Weights of a small transformer language model.
Architecture: RMSNorm before each block, rotary positions, no biases in attention or MLP, tied embeddings, capped logits.
Training: 131M tokens, 7990 steps.
MLP neurons of a small language model. Each row is named by its layer, matrix (gate and up: input weights; down: output weights) and neuron, and shows model dimensions 48-143. Each number is 128 + 32 x the weight over its row's rms, rounded and kept within 0 to 255. Numbers have three digits each. A neuron's up and down rows have the sign that makes its largest values positive.
A block is one neuron, or neurons of one layer that tend to fire together. After each block is what it responds to, as a language model described it from the Wikipedia text at the highest values.

L5.gate6:101097143132137115124197085107095166137075089108107153121117123089088117143132178160129151123106088092109181165099163122060184064105178110180072119158088093052137104114090124148152132098128144097146147183141138147105153080138145113129126118076132132075163178124085106158140096122112114173
L5.up6:079201101091037178170138137160104105148164057132162170210108128126123150132086130149096141073092142091164156109096171113102112115121176107130108195186081130131093138122143153096143092132126127122121111116138136118095134167141072169106114134154109152092083136137100140095096105137157122167
L5.down6:167160103226115119090092157167108176085130100118114141155079160162101149127175107078111075112182083097125116113156141148088131089149056119111127160119169087125147136083126043113123156118179139093124133137133100098100126137101106162191167074164136141163098139094151106149106175166071119128
L5.gate80:156097154140162141068142119095162151106118166119133177149150170157252107153177141160130110148122128104092115146167179115079096120105138065088126089134173194154117119113142130146141127144145157134095118075155210185183152091207073123147129126112119130141118119110112139102086125190124136112
L5.up80:153146099162086141077127106111139168110138132076161152120127098066172129161142171095145110202114125051062151167172150093093098099125132097091110139119172142113094127137142070119143073069108096125065110119166059147101123167158153166163125137122087154147129137162154099060098147166123117060
L5.down80:119076127097125119114094146129088159122114139149091111142117185116062100144159161120135114105121096126091093128128137172163127128063173082119154162127142137081096113162068163114153157177102173145089090134061163097167211117129137149092104152190089120073143103079113135167097094109126156106
L5.gate152:134216076159161117101150168095140087110142164099103148174134128131128087153096157106142148162166056136172179141143109108140124110102189177105197185154073152140087134121041103143081077128105132115172111141138075156074156150086125151170167134116111134108111191170125123124138146093168126145
L5.up152:086106142102129181152045123161120161107125078103129115114161178102116087160125162154134144131140079153189132099142178108111130115123149105095152152127170151094113141083111113102105132090043119114155113177096132099150102102103095111086083178118108109123125176148155086128167146124104195117
L5.down152:152114090133116136094174171152131111102075134170142099095109113144185157098122135144119079104091102091102117163125099136166137089160141140193169118113099180190123093163156064155132109109149083106108171163115056147131123107114127143120100093145142153105089200156175149142093144143117140136
L5.gate193:129156173115117117140085148095107169083125116143181118095109117100106160151135164182065146181147103138129118136116152108124167095142144152137130133120138127137088155182127095199134123068121138119136112072148160101184127089204098182186162175136109149152142152147103111112122122031084127093
L5.up193:120113117147136113132144154060084119048149162102100166134156092111129162159189156174094121116125131093100118162152174120112090136197130122051140162158129112149106127112066116135132113124131152183193044118119129189047159137139137132142194115130154114159145096109171145102113081205162191131
L5.down193:126123097119072131106115170120138083082124097122168088143143140137145085116069164170061145153131126073139108090132136086118118108070127113181127063092140103068101135120151149139136132128135106139115160138179134123182167121137095145120101129110146094084139075115119186122110156137069142075
Comma after opening phrases

L5.gate61:169138127088125145141173121159166071124136073128148115126109154152147103150023147135043069150114098110146121081158075136110137181025135137101107167121155138119159153201125121118123082129120147155172161124138121081121122177121154194131175075100118107157100053166147131092093162135127139123
L5.up61:107176134104070148206132137155145113119149147116120151166090093139140148086076193154042107104103120149154131099143044151126135171123124131131109140124104071134154215113129145098163125162111123162161114161129196112137076151142089110106142086083113138201154136160076096124098153161102120141
L5.down61:150136122133178113068130137030133135185161086138140101116147137118178138146136121135154115096135144118180086141136155102071112147111168182119138109089078167113133077222155095087133153110153123129139122143121067131097182164169184118147119137173111147135178080136134119132107145160118131197
L5.gate315:139072150087117093173179111131099115115176195117168130175226115101146141100156061147162092129106100112099179151129110133181126135123122135134113128126148174081079135153105090163110102078110106115153127095147172105066190179163137121088130141088179097141150104148080119118131125130089074136
L5.up315:177146125114098164091183118147107075122146128159128100104155083130129163133090124156113154073171172123107146090143169130163182165077122080125148061114096130143107176079137151194136138178060089169180102124175112166086159099156055131138157150115147111154129141144118176086153100121112171156
L5.down315:103084139161133102122160183103129122169087103170117138161101091168188125070106139039134133156130124122133110071131115124125125166119126115113131131106131147109121079104133162122129089097100164197119181146105123153137169142143142112165116066119086085068152073101156109160160167148170172120
L5.gate318:126143069129117184169124107156158160201090154099174086174127064176130054122092156104172083080189136138105125058128152137157122169151140128142156157096127150081128143216112139136138161122151119116099120158118137091164153154193123110089129104145061154095178082120135079110104188122142145155
L5.up318:173128105118144154153060128140218110146159098033089112121117104187085126167099184136134089148107102107143129115146079066133097098131171193170177073061106136103154084168180104166137135150118103141074134110150159152127111155114046148227085167166159198150117113169140114105098133094110144163
L5.down318:130172135095086145181179111102120130145165097202148114092118121088091156109120147136164150147085146135104131124164163131116098238120131095108107131114126118159122128119079105173083161079141053142065124142141143099130139159128109124141145091179081089081107141109124206158111152118160117126
L5.gate411:207169107196229129106161116155137209183128160133094115081159166171110114137154062127182106119120158191164115113187150134119118136117154098143159130155145090136192102131154102137132131161165167136148208159088150176050123110145177108173116121115163122087121086144123098117078131167157147159
L5.up411:134121123119219112143071112100099140121121084098120127134139148154164122162119047181128198186120152144121107121140085183124114154138191140151080097148096093139180101185099157111111133118167143135120107131139114161144123117163106083124137178118179119160182147164125146160142110176078119163
L5.down411:137141162109176096141109120112097103182148123146161125094139077131067115176145128162137188135140142101132168107178133127129114120134162121064107104126153089137155127183125155093151138155239077164104047152115089112106115096126133102135130123102135143085101031141106172131120070146135171220
Verb inflection endings

L4.gate347:181063094147070175163119132144132126129116204096132131136089129168138137154148176155116114142121129119102105081164135110130146156126039131120134076178142125138147102174089095102116148076159127179137087168109182086094123096102108130121189103152198176190118103110129097136131138089112132092
L4.up347:117087112174122150111093146098146080132114104113109177142087099107097122119124122100119183089064114122151129107107077071128161130071104090169152118091088122105053099150128076127110105101160177168121099149081188174059088126128095198150108089069077117129138105139145067100060150095138080134
L4.down347:107131120128180073134109113171150181147107131127152114145169107102127119169128084129139112121164151158137102154130145148158095122160090126118140102116158093126051192125159123078075131200086069130157101111155100160142157168088173115115131098149144149114130130081127137143149143087126126109
Word-completing subword pieces

L6.gate59:132147186119132172158165186112137134113127083141123127118207126130135133096159176116152067115112146095122120117140158119115132185179155136151138171157128057133175142130086108139143118183146132141145157132124114135185088112094079097128106127173149100121077168191171118107128120102091122139
L6.up59:112116139109075148084128091146130119172128120090160121081140115116170116151171133174171116044117157082108131145142055141147123143179164128113113122141103084090118146124139139152133093160149143134152132110117055117159128086110156082092145098134147099135120129128105056129161073099161127113
L6.down59:143099187200118154115075108093125075136114140147138133175142129153150106138104150091102110194096180107129148133104143159193115114113152097104172123105162139162149124176129208186089164111130099128158134109138128134151145119113118069115133145114141137132127121153107134136172127104066151172
L6.gate264:177121177138115159119143111107115095127153127076174106092081116120104100087136159095083131113124139165144164133135193124152097099112161112123139115101127056128128135168055127160111106145111127180145087100141170217185122155150131126115047102109168151144113177069090107082174117176144091126
L6.up264:166100114153107106130132107164160095127134138093122092082078122120169097142097086093103148175104102061113165174141125104145101149059130195198168198174104136124123145171042183151102128102127086134156129165125146135100166131137103155122134140044138120081124141142072106110115088152134070113
L6.down264:124112134105150063181135097169160144067116107176130154136156130121134123130123174217126157136144126108170124098137168175099143190125149157128104070164123121101090091123212122121110067087131101149124134141140158069132111114147145187140126135164126136244135075148155108128145097082094158120
L6.gate297:088147099123168137152158129125122122106176102076149150119184104138086115168099172127090157146162109102116132096145144169104118120079156058151099125092099085125110169143100148128118179111121105128127102149163167175121080104117144100117136141166161118134115076174115165152164131122127155161
L6.up297:072160159143156134097128070144162111096059124154147114141144110159126106092125159136082130135157101084045144174105130130170112146133114057132122104151137135113105068064139170099154115124147186153123145092097170092149235137155188111074087111162183182152106136100137196123143121134151130067
L6.down297:056126161133093151133135155169150168143179060143132159108125076095151093036135113129112110112073133137150137174138120135159137096109132127179122083129148128166092176164114072099134136097136119123078127117101111145170103161137093089194180166140137123090128149152098128157168103184134111119
L6.gate354:123129154068140165126183091109156126130097147126147180087134092169164135102153124160152109210145163116083183086117133115111099157160136163134150181097157172197161141145095132073047110139141132126098079110156111099165145127110131163132205095154164110117119126107129147151151179117145107119
L6.up354:117121120093095118106190179137155084123140148134152119152115126147077092163152096113128196114080097071068163066122108137171155148087101130128118123124168098106152118141117168186090132148025105098115147123108117122073126154151093089153159116094131113198146110106069092118152089131148118113
L6.down354:106101100140144068148102120174155194123082148095142098189107079111105146098111128144112086114128147122127106090139158117096087160087128164139179097142134099100082074123115112161106171143152124163156139173188116173098127163123115115148077165138143133072130080081134171148123176169074104130
Mid-word fragments after prefixes

L5.gate21:109123144150123140138129104099136136116111115099128156088134205124081100168168169148139157135090154136138108123127108137156149138105190122114149097100119133148166093095112131165133162110149091119185144091189149117114108079116139105203122125148101132159081106157177050106133169153140117166
L5.up21:160118104125132105162181101125148073115112121230116127109140129084114153203123151145096106152064150119132128179144172138165159128135096148096171159138116107129156156148125122092160161116104159097134108093155115039121114145155123104165153134151179141095155167169138073099106154138100124135
L5.down21:132169186156127102161130117122137177141049144157105103125124170103105073086155114185166144113121117089115109147131158196164163123112119141185168101108104145120135103145114160153114137106110121170160115129115091130099114118116158086168101158090141156159100125082190125158111104110118095155
L5.gate143:072150110115147137169157118130074153174064144081144171088122104172074141229122161149110126177090081098124107075142141119181207165125123111156090082165154146130168120153089097104124150122154110099180173096177133142166134175066108107145095113092149146130151089154148081161106073132175112096
L5.up143:172114096078062110158140085144148115142102128140179066184150171141105093150090171131123160115104116129153095125119097161096164155105126147136135118168086159083093126143104104153169129048113198156111137052101140147135116092144179105149200065135114091123159115185144167113137112094118060130
L5.down143:170064141154102175101148189110113122096145144139137135169148100131126096070162150088116122112154091165106058127079185206144087103086135102125146083120122132145142097103132190150148162127073179212078128145149152170142141191151146101214143123112180130151125135174143145110156076087118111091
L5.gate282:173138110122136115116121075104133177073135074181126110099184142142107084141088154142127120119118111133136104115139128167048120099172161124112093105162097146174125109150158119158150142132188130114127141072105092195086112054136140146088149131127124155144112179150180157135173146077136090122
L5.up282:152079116109077110116194135150066093162141151118148125149159119177118082065115115123167121117113151142135125128105137079113106170121126120152136120123093123081104124143149063163168150115160110120122154131159134162113122109178145131126125160135131117085144187234131103155172127160117096159
L5.down282:157138139112140226073102125172128102121130162095178149117125096189113159107129074031123172147158168146147124150145100150112134179167114138133096109154131114121096096147139079072104123143090098163130136128144159108226159154102184103132105118108097145105138120136094156117123169117092140140
L5.gate402:128162129125104074133140131169129046212089108122150147161182132170127180144142186150172167096107115073142094127153130164105084162094170095127156155154124114138161128110153098134137102120134123114177142105120078154162085147079101113169073168032070142112091148094125060100104111169187179093
L5.up402:123137094118112180108137103108137132172116097102114140138175106113100099139085120162126153124094101111119139152134177128086071149111142089132109146164140103125093128125137109159125176126085148115124149141120148085138142111091160111161200035119163119125105147123202111108131189140121125130
L5.down402:114119210076141164175131149190189124100160151137152138160174076143124133159175131190130126093115130137075119114121141152120188138163134076105117106118159093106163127173109166178146145138124122170137123115158151101132106129172125170127129138134157084091154081159116162108106150141101130146
Word-internal continuation pieces

L4.gate100:082084060130091217132165129147165138115184123108181134090153087123158088050112186163154174099119142146156090125078133191118085097094206131167155162126154113140105128152134096155131123144171069128122155149157189131107131123105147144131023124114108128152034121149139179133148122114115130092
L4.up100:112138125142113138103104105104166050076112098132119113129125166152124105111184157183099158153198087151126136133151173145195092158129160117158156097178149137078132126149098177177115133084158131183186141168171088119137117130155145127150136151115161132139157152154096126130149125123186117141
L4.down100:142136154199155079146124147104157166178126125158127114115125112100141122133134116066132157089131086107082098147108102150114154157150134155171144136116084190109112129143098118140111141120146153125144121081118145149171059080124153186098135136133145137103089101152222121110150059081073131125
Mid-word fragments, esp. "ce"

L4.gate373:193086152110161146144144097165146173129136130143132123104088171117110151070203132159102132165133079122150155102159114083103133173102091167126096078099132126152121085170130086116076188095170089148093095173131139094131096103132081094174118099134092182096119159118095148121122173187091125077
L4.up373:115106140099166157161114132124132116102053150144111134081104132072074118134125146124210163142093106097129090111103140102175152115146109145132125136124104098162133098146102110085104113183134071100220167125115143123131080114120085173115098149100139101057099132078126105188147104109074109129
L4.down373:117086175137079140096087100143201094125138114121177129163159105109111092167153114158114112099145114186188061117136138176088121159158114158087131151128164070106125131153197142169123141078160126121064099136101103127164184123139120087096177116123050121157096098087142118089101186154176203140
Linking "of" after nouns

L6.gate179:123109158118126152148122083100112114142095095091142115114148146095139122172058106141162178132131137197062178188171182088120084133108086172131102133099182121089129119102157112181095174157115129103106138109111125129122137123161115167191158123128133162124154124109184152130080085090195152148
L6.up179:160089131123154110046151127167094121159100118129077153196098109123172114126133158153219094104125141185097168083154144168242093145113099075167146136119151144118086161155112129119144188112129088138147096137189109108072118098140107130122105117096171101138139086146051143090071164103077078162
L6.down179:138104098075161151095149076107123093141132160146117123165149123100123138137208192145062157080130145103129029110124074124101104139099115128031138077070064126085163146077150133236134127144125110166160106158180107155185168147148148120191182160073097125123135109150134167111155165130118149169
L6.gate270:135127099115150205116122066151186112124155166125101104072181115083141158140060114129117097071084152132122177140127124101129096184095133126163146138114169190114155114196167089109133124141125101155118131119146047156110088124180123157185153140129141159167153155102135097090159113091122131144
L6.up270:096065110138114134140103138105114084129115138114110134140060100074170126093060161159145139105144180162139113085167136153204129236104097132173126188065127132173133152160077090091124147143184126176142134127093091122154173178177095178143159087098138150139141115094089099104080117121112121122
L6.down270:131097121106083168157087146158140116155136152153092089151078115157137105155160113168125100075153130105153096076150163164158113175095112149109157094130111153114115174181121118106111107088121110117131111156161074116132191167151140161176119125168135094112220130120120073108144166111119152223
L6.gate368:126147087130087117158158113073088115117074098105092097091110108071140133115131197142063113095172148147115122096201141180112112171118151151144125126133147120144160124168148169163130128090033100129106082110173144153145147107142159125139094143100154135174089182097168124143115159171059180128
L6.up368:136089103160147174143112102135144152165165133084128173105166056154075088114158122100151123154146132153088039110099119169165138126055140077162146110170139063108095151129152113115138177102189094131154084118106176164069101135144125111168115102059114149163145107065139049114177127118183159179
L6.down368:109117127081115126114104168163040125156103126144050142204120173158116163163142163111213172104127160158052146159153094097058083169119109108104114133100124136087094116150114132114164152092137133086137155192102144122150108117157140165139120121094107141167109138130134156162110120157161111182
L6.gate410:128116150088137143162182121148118149150118182132111141146111084123163125119107133163124117147123124140105113063149172104142124169120112121165122161099093114150168180211083059141175158078122071135179108124135107106109071114169147149156151096103102129152136147133080123108057137103107111173
L6.up410:135138111172162103117086053124099150164118137076078147089093161074117161145155124115131079136157098141088012144137114111118134152145056117148110089113174163144163149119134175106134165123101141173159160117119096125161094147121183132185136065102161108136129132113133066121139153141154120120
L6.down410:091158102141207151084151113127081102113149115165137150170127130156151151087133141204139126106124109159134116131136140123096120128119105131165133099049089120106138098177130126133114118125159136114169100146117168179111166150174143138175146085106147167138119076115075162114104165095117088125
Split verb endings

L6.gate13:097124079125190118159115114129114149147100151122111100165151076092073130063079146142116130125139142192143127089133176100162124163131066171215165136117157135108119106158106066174100162151172082109177065125136108133139122162150092144138194154161108148168116105104115114145131109068160143127
L6.up13:156114178149120123048076139107144113138109082106096060058164148162183110140172121098153145137104098089164160165145140074074090121099089170150137127073107108139134099194126117184108116108140149157080102077097078082078120145159114050080118134144107168098143157116131157100042112130090113118
L6.down13:088123091048155121161100148118161127124142161138121070116128114115144187078176128126123090144113143188070017114112162142125128096159126172125206145101148152094105143129124144141103172149197106124091120141133139111158224086120127152105106147113101119088155133144169120116188160164124080135
L6.gate274:157097125132150161147109067094144177093149192095135135126131104118108123131093142156135157144126141158100142125113132140112084168105114151138137138131152129067168168140172191157177178112157156131173130071162066175124098107116157072104152076136111125073122161080086116122141136103151122143
L6.up274:142083128130145127096146145113096106143123086159136080155168204083099122163068103165073163121114130183114106110113134102129098187183116158137095189054144166116162111115128071189166175124132080111068121131210106175120087168132154153090129096103164127119175114115110173149137154111119144115
L6.down274:127166080083073144111124195129112099161130111106161127120062120154154132110120170086153162130121121065137013136160139123122176152197124130150123094185132159139090137132110086130122113151087158178179109156109113088151187155123114118154079150104143133170128138101142161163132209094100078146
L6.gate375:099137158070136201153099089124174120117113148155130095179177134122143112100122146173169159072157112123130174157157147123149088194144116153161143183146098146102153179249129130135093110077161111138165189142151119132094178140151112132156130141156079140105156109154038141121099192114168147142
L6.up375:132125191091136165117125108084148160197126134152108105171121156081088125195134159127118122159096126166144111139171118097107070087128140133119148157141136132088156128163082107153153107106072146163114152082164081186078089121159131137195207136148167151113141052144134159111112159087110124141
L6.down375:115172141106161114083138137145165110119145077179146081097129179158136167153116123166132071051101098130177060120143125162124116129161137141110113107090119119080138090160159089126102118117170109139100110144156124152153214175154131054078131130158125082130108102107133145110131198138142157178
L6.gate376:032104100106139119160153065095144134181139123115142118170124145073137131179093108141208087108106086194121104093119142141156062164110111183146103150128119138119188171153105176114094182147189102102099087121085147104113091133108112068122154150124100174134081109157127108107114173182132079116
L6.up376:141157175205090133107173084113156123118069164073119171083152141156103126161084153142146137153106106110150090166130138173172093139120155144095085122078141068093189153189083162105133150123091123174074147083121143134137151115155145129127162072169132098156137120163145140119105108121168150139
L6.down376:096146118108118105138100127161069142144117090123163103097078141177192164085103101082136093094147111138174023103148104091129177176156150141106146121125164152061158155132133092118163167121129139100184105155093054094121149197081158141132138104112092125072107094076076182135097104091114093158
Verb-completing word pieces

L5.gate77:087156179119069111118145120099147187158107133158131118147147108079141132142135092081109142113149136117106098094125202140107124143172148118107137074165129121165148178133132119119050081065108153054098111137147169128120124086152142120112182125154125131122136115096166088119076092166168164197
L5.up77:109017156134173167134068126130171137075107118144155086082130131115166134125186080180112141074121122100148177107163095095162150153127080124135134147117106157118070179109154067079113162125132149162133105156097100165096137185128137108137140106131065092130148105142145131125109102107128148111
L5.down77:085164154123131098091181068107184197195134096089135168112141113154145119131169140061083115099148158106112200186127160138100131118157177059175080125210060147135186119086113095107191106107155185123140096127113163120133110138138133112073137095140127173108095163108116157079121089122104122156
L5.gate87:120103135112176131221094136122119154160132125154125135074104139117180150157114114155153200160098106123170146132128134083170143096131101160150120130162140089155118142156131114158079130096114173162148061113157165088150058097103140110089138097130156130129144157148098148144106102100095103138
L5.up87:110107122162069154131113146091143118108076171113171075125156175105126168139188138110105121118095141156130112113149133110168059107116107194134144136156133146094147109140142116129116207123105139143144116126074110174093152181175134133095144179192103151164120206136102131162109084123157158134
L5.down87:099183142073180185124160075175123140160096118074050135127085151084120120134100112142079082050079164141161074152116255154110158184149115159122093165053099148128130130135106151142111137136091125175114102144152046165150135165139152098117114131080154061109100140153114144152113100102128156157
L5.gate212:130088115190153131104095108110112109104067081126153159132110167120063176145139158135113124146079168139122181095149154108150109176143096196194208089168105136061160130175130114141109100171188193170128082120154114206133093095156147129118065141093146106107126127109141143078134107177083132100
L5.up212:115067107208147140151096095073199112074120108129116148135088125137146152215087116121100125128138157156194121125074127103130096108124196092159165099153113165076213114147138101080127125140079116134129127121107144132136132147073101138079132176135137085135133154148162096104113096153142111128
L5.down212:131139177093170180135056113158095132158149120135100095100130124087116136085157176212141142144131113090106066130147128096124149112119065162120180139124167060103087124176113119164134171093127133127054103148105101106111143180210141087192131048096145142115130139104114075120189104196149103083
L5.gate291:137113105090117141144097160088140135065087173131102210145113100116106158145127172142096085129120143154184144126160101214129170157144099118139071119172195135109076103060136130104118200093133078179151121100111106183090122123131119104095119121100133098153128138075075128075103089099138176178
L5.up291:055147126087126082163133153127170119141105092153128143126094122148079180155134148150208141111150050090100192127087146086082119160089116120147199072176152155119089111169085071130130153163110144131145127131085203160081139117140131134188144114089153123129131154129049072164126148128160122160
L5.down291:136156142144139198130114066109059114151140100093174071117131188133084115137134127127161141081100158130078150128171088175089195167098142175098144161116098069117110134145156158136105163125131131164081196097157130115141147156139130188106161139145152141091134158128117184143137162094129147104
Mid-word verb stems